From a checkpoint of a small transformer trained on Wikipedia: vocabulary 14451, 174M tokens.
MLP neurons of a small language model. Each row is named by its layer, matrix (up: input weights; down: output weights) and neuron, and shows model dimensions 16-111. Each number is 500 + 40 x the weight over its row's rms, rounded and kept within 0 to 999. Numbers have three digits each.
After each neuron's rows, "raises" lists the tokens whose logits its output raises most directly, leaving later layers aside.

L12.up380:561557516498478441460522501524531468499508551468488473448469492496505483510530452496488496598521532502469504534534481485510532508554408464497496529503585548476518435446451466552526523559495411503514453585464506527535559477495521485506494462553478468516466434496507473479509512588465549513
L12.down380:562512534481512454435564464505525487453457528512467495450457471568540471477453459543475483497525500507512538549575449528552477528508481469480449472535576540510505507468523426467493564456481488469527496597468488468503541544537478496472520543564480501433420489464513576440466479505473465517
raises: "s the", " the t", " the name", " the album", " the"

L2.up367:490520463443446509482477562475478454447492557469498493530528462445537487507542542571612492508462527462426499545462475501508600496478478460493446540512559481562451540541479498493474510446443535476448543480533476580521474473497534539438500524493526528492596516530502437499467481499491504554
L2.down367:503504507561498494529486461564513534518534468522485544492512543519431522497413471452444489506528482482532475446518510504523436450490456510472548480467480532476539439480506513543479476576538530507543449504495513438481476539531504439556525485521449482477434476459484544484577504460532505442
raises: "\n", "HL | ", "an |", "ley | ", "an | "

L2.up318:459519458461554532511500491567444542487487530488495501502467485508463507433447531472548424481548520473546525470564508469483513515489469566454442471527542537503448485427440492479507539499510489508442542485587524542423552545536521475540542507533444546475446469512486516483490512493528506570
L2.down318:523473539547478452508514504458581495490549447490539476473546513518505515565522421549472566479464445533442465481468482542533488515498554419534571551463420440482578507558579509529442446528487510510520485499454504447603466491457509521488481488462531497523543506498551528501504492530453468454
raises: "- Born:", "- Succeeded by:", "ultan", "assy", " secretary"

L12.up258:571470453525511464508447479464472502532484517542476482469522505539530494540448500471577503440532529597564527546547486505499459553481478477489489520502422489415508491513504557590502511504480502471537509471508461531552550487557526430492518450537432493479537474493528416513520532498554396420
L12.down258:534582508517519502507484480509513521497546414533515546520519542474494520464589481486422478591497470475380475497448541450482500464433539520525456487498588476513483487420518500507543472499529488495543478490523516469459454456429468523542493532452477508517514488573517543544541511503455543506
raises: "- State", "quarters", " villages", " flood", " cities"

L4.up488:521479548461517486548504506461509535503472577493459463454504476457460483445535431517468429500492519550522492474508432515544513576475422519456471512524489473523542554486507527594557506506462481532521568542557507538526501418476489514510574515480468484513518463511462511535475503475501452543
L4.down488:516453518498530443471526493405537541475501501446441507507433407467464448428486480454449505507502505523584461532605441606570516539552448486498467442474532465452532482508506512551520488557454426505522528505506494495567549449512521539422502459485429500523478449492447501551470494534524481556
raises: " Records.", "ics.", " career.", "ton.", "ism."

L10.up415:570493495531543480500512450448491511469540443545467465454520529486518494582500513532510527492428484495525491531479405496526467565517542508494580492436492546472454539437544540528563509425487499540526495563568521479479529424396483500525516538490410539511492492561542477411542535497438491477
L10.down415:483465500474452512501454545509499485493482555450462552524430407502480525457503462529545462532572524558557548488482490522510482528508436510552568543558503463462524525438528461481552444450443456463506496460476445532498420490566450536568497437552479500536483517432559582486483466457619507482
raises: "ts.", ")==", " | Notes |", " statistics==", " | Location"

L10.up454:428480522605461502482550518574491508526440455542512488511505501443463549524542591518502470530503490569447540493464448517490485527490511489502400531465506533485500479545438538554506514445471459463432577447512428521581488492429560446486515531497502507513461409544577532514449532481527478503
L10.down454:511547514526511506517475455524488507521472558466382446523499527464571462530509467523460468473497538485533487472476421505570443522540498564538527531508471479556519554412533563493511470476442482535595477478565540533487488409461515606478494476498448433563472490462448476506553476480530590463
raises: " day.", " town.", " children.", " album.", " family."

L9.up213:483443496540444442500559522550517495489476534554512467418530523482533500552577511499514473507463508567435498472401478460474519497548482472539461533509605578530493537472487500547519422531545436511442467523473507502423477521508498539480499505485500475444587531534497526508513519567522520485
L9.down213:522504511441518537507475459414502538579537544456523503527480566530486505494469503584505500496485503493540477543512448498595430516486499515477453511535461387429582512486464516543497497491490538496510523482508537487585443497542501441545460394445465518470477496526472483546416384490516492483
raises: "ography==", "==Career==", "ength |", " | Title |", " career=="